config.yaml
d_model: 256
n_head: 4
positions: "rope"
rope_base: 10000.0
rope_fraction: 1.0
optimizer: "muon"
weight_decay: 0.019
decay_shape: "linear"
steps: 5942
MLP neurons of a small language model. Each row is named by its layer, matrix (down: output weights) and neuron, and shows model dimensions 32-223. Each number is 128 + 32 x the weight over its row's rms, rounded and kept within 0 to 255. Numbers have three digits each.
After each neuron's rows, "fires before" lists the tokens most often just after its 100 highest values on Wikipedia text that the model never trained on.

L6.down129:149125113131146126099162116097184177179184115120148116102078132144158125136142133145119114160110085134150110185152118087083124131141123101096176099174126123122106082111116098153136101136140111138064135077151131074065135129127149201114090105143074144108174119035136159118177109108143104070096183190093130117150191181086150119108084112121085136076167078107116129063099092072122201129150125119099152187151155129117115158098131117109101133120157120172115130127132075051102115133143119159079117187094144144134140190145096108117093049135152120094139069127104148144122160141122134115
fires before: "."

L12.down370:204147095152153067128105065184119118095217145104112121144162120173153100111123139134139135117088137178104046112134127113173146068150110186114113117107111126143128160116162166118120138137123097087124157110121068160130100117137070102134116172195107106132111179163190134166091079074102149117121138180133089145109109118130133104112161151096116175155114181107178052114127144099095125119136099085095051129184170107135160175103123120124092078147126125125157040126096162112118149132154125150163064134165102112105123087114088079127100177141074104078100211168109158109143109161081118113
fires before: " ", " (", "ing", "\n", " |"

L5.down415:122119165195174141072165137126103110148156160098162104125133087200146085167130112212145150100133089141113125129158128096182092117141142128119165076142118091069119144168153132115123119078109158087117115132082188140153123090109098150137119122106092134117102160105180135112164118110131178096153145135127120108161115169157148133137161134140158109176099090131157176109109137147131122084141121122129164086087082119101130086083099127147094084176153073169142255079079134149105098098139175158126146088106172105116120117085162115135150075122117150220148128162126180148123062137103117199
fires before: " "

L12.down454:121151097131137126126153138173110089078141152112140151187106102126083092132085116150103058136119141134144098145148088119167130107129101122076136089136181126096149139131180132081101151111152139143097150150092105192092087105115187142133029089120114160132142128169140090157081098109061109148166172116162140133120096222123183091072088134163120198124133109179123124158132082134086128088092160108108085123144150115121191103049047126089115097109104095133068133134136089125187137127153140123115101140202116082180090066109099100133128149164116152146084136154147114053128160102125133122
fires before: "|", "s", " |"

L10.down372:128133109074088109154079135111132126116044135121177123140077092153114184107123156101135126107133096095172132127095112160164166147166124119081204147122128147107104145149162141126076122205103124083081170105097147140150155182166129099114121134164129120168167107153128114151119117074137096101176130129168144148119061151201097074042156138127131113145155188112148118131130077096110093132124115128148180089138112105131125062106124104140180152147117059177121120176133141000141088116116166118097171104131115083137110188131108162119107119179094125099168157089098122112150138163159169127
fires before: "\n", " The", " In", " He", " It"

L2.down299:129147099166090092098131132129134112091064079150123157118135149120118109128069116094187104156147186111067160060079087138079113127116105094190115157139138158158130093117092117151123174127144139167101131133127218128146174099088085203135169083108083146096142151156178137116158129158158095142142091168159119133111126177167094168123163140082124158115138091107050130092134177094159149093160118123154176145139178136146112154107137077078137049092091125139110167169209085120097154171197137136146144111103051136134084131100129208146146084103088099149112134085148134099132096099110062131
fires before: ",", ".", "\n", " and", " |", ")"

L2.down240:157208177093128101090150123065129114095161163070175140153149121144127151094095142111104149173131147105087197090142080071122050124141134100181117178131128115119153125143192126137138135150188077155097118082131102132170166135124131129135117113173111121122093089172146153122122157115118154141135140163131123117155098186150125132096172097111127139133088098105120104128087177108136127128161106132117179114115170050174056118126132111123147096124070133106155158097160080193110092121173159144139151079160108103131057137181110191172139084155085120144159162123153130125143148095066113169
fires before: ",", ".", " ", "==", " (", ")"

L6.down10:069077131180058157147120103131151112103076098125143090141169162127081124162093136138098130156166144105145075132163158156119152103150187079166094114149121124124104130080063129063081080129184061119145145115141129142119157108143144105092120084118117113093106108150168154131167084088096109077125099085139130143174142166132057122132088087157164104154138105098170115070134124131099124157088083104114182120098133129192159181121130074182133167104131135116155074106147116162116127172100164105137117159132157187086145106133119135118150052129103131070161125148094098083088137169129121106
fires before: "1", "2", "0"

L8.down480:077161180130111074160149100114123185074165179095133135100193076131158118171149144136126089163183107105145092128120113140080125107108078082086152100176186138134082108150153095155108123099169107147160044126100099178201103137151091059098099097108153168126130163092150110103120116093118176193116110104137132102145136128178095124129098063195116112146153134072119143122121121113117162157159157115120141150099107082087168183142180096052140087156119161120102166097130111172085173082117110097082160158112082145134126105139101136059132153116108120149146106140089112166102071072095152115
fires before: "ed", "ing", "ment", "s", "ation", "ments"

L2.down4:086092192140099162090084114178146109146066191172155120165123095108128171136121167075156072124160123154157135122140116173101082043127154091142117153111172125152105133125150167149120107109201173137068090138107147175100099104146124114076155156184170150115081111121129085179163134166092143104161154126147161103139125123108103122154161188117151123134159123103119122074137152102106130193129166100086130073118255091165120154161095084120089145060141091114183124125112153105157157068137143130115121107122131130142027093177128175131188149095115141129109118185083170127110098116183148145
fires before: "\n"

L2.down461:059112139128033134126172142143118152082114122114112137133142144110055130200080133160108188109092115151101087158161152145126126121110117172098161131101138110089140115130103107101086132109110141127121164131119068140112203127133085119061149121143122076117077111097184150175132170103129091172095083104164172189171169172132034180170102161131129086140135143092154093098145112109073105119126160102162185097148148141163191125134127128168121147183170102138166081162111078195132170161094115149116107094138167127114098155129080139124150172112126143116189144150080127118108130106089137095
fires before: "6", "0", "9", "8", "5", "2"

L6.down893:091082145139118179117151140129082096128092140167139057107144166152075132170095144127080153123085132051119045143112165149128147104150103112112147115133088141146134175058082143098121113146132055100131179092160191171096155152150101108099058082170125098088097131122157155099146176134073092109111104073100113109126130171095073135109098167159115106184101130098165127090116120085094134177075113139117158149131123197162164163117083133177138154145137127180089125097097110137139140146094106128120072121150143186098128116175135136155173102188121114072150086151151122071115141179111114150
fires before: "1", "0", "2"

L12.down450:065161102137122143149105133171132149111138074154170119149098061174117202145137106158149080085110105155141125176154097145177068116134143194179121145182146137098168124143186075081129142073148128093141103157152118129116119128104168131138139160167103183070091185132151136085096127135114121156119131142075123184141170152128106092128128087135142135083129136136135166129122137124138109107111130147099116115127155134123122082095124168147133125077111095152136120177163154145088113113151116120150049062125123081063130063115123132177107158107137104080096115140175151020194144201059128114
fires before: "|", "\n"

L5.down109:091099169181086116086113144147087067182154118075131094110149091128170064083134072154180142079125091091139112095225087178081091144125145164138114129113128090127131155066088085101133202121133098071101110117184163142200119118129133133087153105119134141151183177125120147130133190139171139160158133147152136064113087147151106113170152112100107163102144131135109158151198157113158070123185151103086099120122125141152122130134118142151114110137117130168128141091087108143155073141172140163171146124125150103205084077077075144140130149110123129159106121187158170155133120109071121149
fires before: " ", ","

L8.down39:086113168101085153120128102130152110113005111130147123136092074086112151152138183116138066136133145130150148132117127212104117118129164121107183139154167120164138118167140171152096124107121114102071117149139118155097148151103111124141108120114104156168158115176134146157133141099131101070137114189193128127084139153193102124065119088119120090157171172113172159126151107080122119120166109168142171124110126121129112093143168160183204187182101107148122160177125197087094103158098192141144132079140168128142077218154197113113127166166082171118131165136104146120138088166083137125
fires before: "\n", " The", " In", " He"

L9.down536:105127196123075105129162115107163112145043157119149170085131137108143139095095202132099078109087084119117130116165131183084140149146109131134154153155121129072145122143147185134081190142161107109148156098141183106124145155114072212115111158161114104075196143095119161093131126222138106167114119177132153101103180149135115112088171127103136159166149138121140091148089136126164058167112118072148088174115165129158168133108120163145128122122183126157176185115138169013093136154147145097187130113157153127138121129148098120141179104106068109146168113136146063130081122118121103127
fires before: "\n", " He", " In", " After", " His"

L10.down993:185124148140146114092168115163176131135172127086182132126145075100061100121118101147150177129147109143111167098127168123158073148161146108060130107152169153149156127090088113148101086073102102144130123132136159170157151025132049183107121127163094110160128174177121170144106127108122104193148132168085142117114175115114083091145077101161072137204135159121113153054089140068116162138142129140133123121137126162117128154123100103116135120164154173177118150087132151122102103145147159133137157167157119111127106137138168168139070098128107109069161148202128142146160152136104205100
fires before: "9", "s", "0", "8", " |", "."

L8.down447:086152096162121133128127126139106128116168128140108135093146100056118114187080071137175136150065147146134108114075152150123145059177135104131113185111089073112155130128017135087091136113165180137074104121145143165117043100142126122100110146086119164119158140175126129104169101155049141110097184129100145083133144149205136129098119112084098231144137126142093121130159115115188142114115135110116126184147116148167116136146085131149114141118159121152156186123140100110081171181091130064146127151141120128166123097144108180153105123121159156102163113170086088130143084184157133102
fires before: "\n", ",", ".", " |", " and", ")"

L8.down433:094147066179142149065157143175106150141182161097069076139129143179140153200141127157056149052114124068110104182174098110124082160128130143098133154062129128149117084118070148120105120074141096076154133140140135165166153157089127168102097130134074164125171126108155150114141127137111171177181125135122177055095128117111101068122130138125150170140121124111130138098092128122122070091173175137106078191128096077024134099132116155142132147152153129184129153122094110137137102086185078186084113071150110162159122152109145159126051119119130143162084137121093163115123137141142118141
fires before: " ", "-"

L9.down191:103161193076093122084153176139071152066116106079132104128154132129234126145137102118120100133101145176120126203154150126137134105114117184074129095139077122125103050116094168146052141109120125074134104150108105186098173130083173145140138132157110141157124115126135138065153106142118085133121110124145154138164141110145124094070097148126148083108170087144177157057210108115167121099163142109050190132079159136091157127111092145109212095163123134120098134137158160077144110069131106089155118153113107163115104146121189133127109164097095116152094156039152104124142144198111097113
fires before: " |", " (", "9", "0", "\n"

L10.down951:124177063146109207107100193140098147116084158110163132110140128132117117087094112136137104146108187061118168134136111042180178163188101125142165174143130116150144129101113191098133135114104121107154115122142124203123083097134125107182099163127112117114137134126115118099150158080118105091118124144181138090093090202116108185095044110122137096173095192151152122127058084081111162090129157139146137091074091097171084115129140109094115102170112165116142116095125131119178178160169123159114139157146147108158133079128083106138202110143104166116131134142164049091108067157142131137
fires before: " ", " the", " $", " two", "s"

L10.down215:150142186150153111145161154059124126086131167173136158155071101152187082134126147150116144140051073114161137144121162165115131128143140172170105114105138107143128149144121138130165209125094169134152101093119149089131122152109138137090157162123147151102124110059188153055185111195067124163081098162136153097087172124131098102131119120155153162159139178157151109088096151164152152117132104198107141095109144123202124158120142136121144102134113058062116117184146124091170193172078167160135079184141157153152154141141121163141150165185127164149158118154087119155195221167067126125
fires before: "1", "5", "3", "2", "7", "0"

L10.down155:123131145117150107082103184147105135168101123118084148113137123113191156079095104132140149109034076130135089193122106166190089160127104166194202155127132127128125105163109109125124134146092138113121118087098160151072107143117132127098170164128098113145119116118149197084125144178092145094079110062071088111117137118142118158099103108083069142171150121077105169143186122185148102122106164119145161159092124084045095163128093057170111127118106104130121149153149136098150128115101185111200141135135123181148138173114080152161093130140066115083149132071146060118102133144115128135
fires before: ".", " |", " (", "1", " /", "2"

L12.down1013:088158050159122132075140106161154122095157142079081138134105130182128123135154180202083135095172133148122171164169090123135133126137143168100177048095123108133130155098165197118122060104170146092114171111120122103136132143106157123166109107117073110113128174155144143158161116118080106123149097125188117170158133155126100057166123100144121166183127172127109127070085161194096093136114195123133143152160087078105081108115149132145153144135108083147129138097095073144090087151090128192133106080064178104142104090108180157094137107096111137197107154171200141128134125150075165133
fires before: " ", " Apps"

L4.down927:147115191160089126120164171136133112101070174141121128117145065119137126125130065072088102109206133129078116108132106170152151143162105124165101115084159126143103170142116177113141119124083141174138157121135100102165122123092076158081144154148140130079159112139076130085195102159093114132131132117164111109177125102133146117157121158132118137099069103092092100098149182151120169144200181116123152102124212056083125119134137092119071083150141042144185131114097177165162136112193132132096132132058170116098096153118140169154187180120157114105174199177063103115168158153127126090
fires before: "\n", "N", "W"

L12.down219:179145135170168156135127119065068119106161153101107130095187123120069139114099125098138137174107122156154156099067123100133150156136076094201150151143105140159103130144070095116101146130129093146126101069099124090157151188112131148167070151009073092123157112121114194169145126108103137162146079202135103094086181196135146152100174175070084127125150145088129142120118163107131132124153131076119130137142149078139059130086150134121077109202109118163106168131124089182086044129086101103094137120121174109119159096116144114149139164097082164171095113162120064119135134106125128166
fires before: " ", " (", ")"

L10.down609:122108217130131039157099087095108185158172153109114143125116101141142151102117056126140177106125103145187126139106128086127158110133184100127153052123148123113106135193155142108162122110124162129113148126094141120212141147141117141063105094103140147141140093107132108133124110197173123196165153129093128091111119172194091147154176147163126139146127122100113078167133116138176120201169101137161152079154115160110147198125126148105161125125153185141169095129137128127127102156109175159120149131156070133163149118128036134141160184153203135101132192136166123154074126101106162149
fires before: "ed", "d", "ing", "s"

L10.down679:103101096198195155083149159163105138112119121062079070089125111149063118155062134188128138091110181112108109127172123114120139163171138067111096077092134129111096149042145205076145093089100077110141148080154137170124170127167097154134132142122105073199160139151145151116161100101088137118147141152132121091074104122101123132115091165127117106179076118097122116131161147102135114137179129173107173158157077118137195117147103151096171112147159104118191163113109143111132112058133152077093068189147123084138136171107125081116115152118092152168088109153131101124112159172067090147
fires before: " "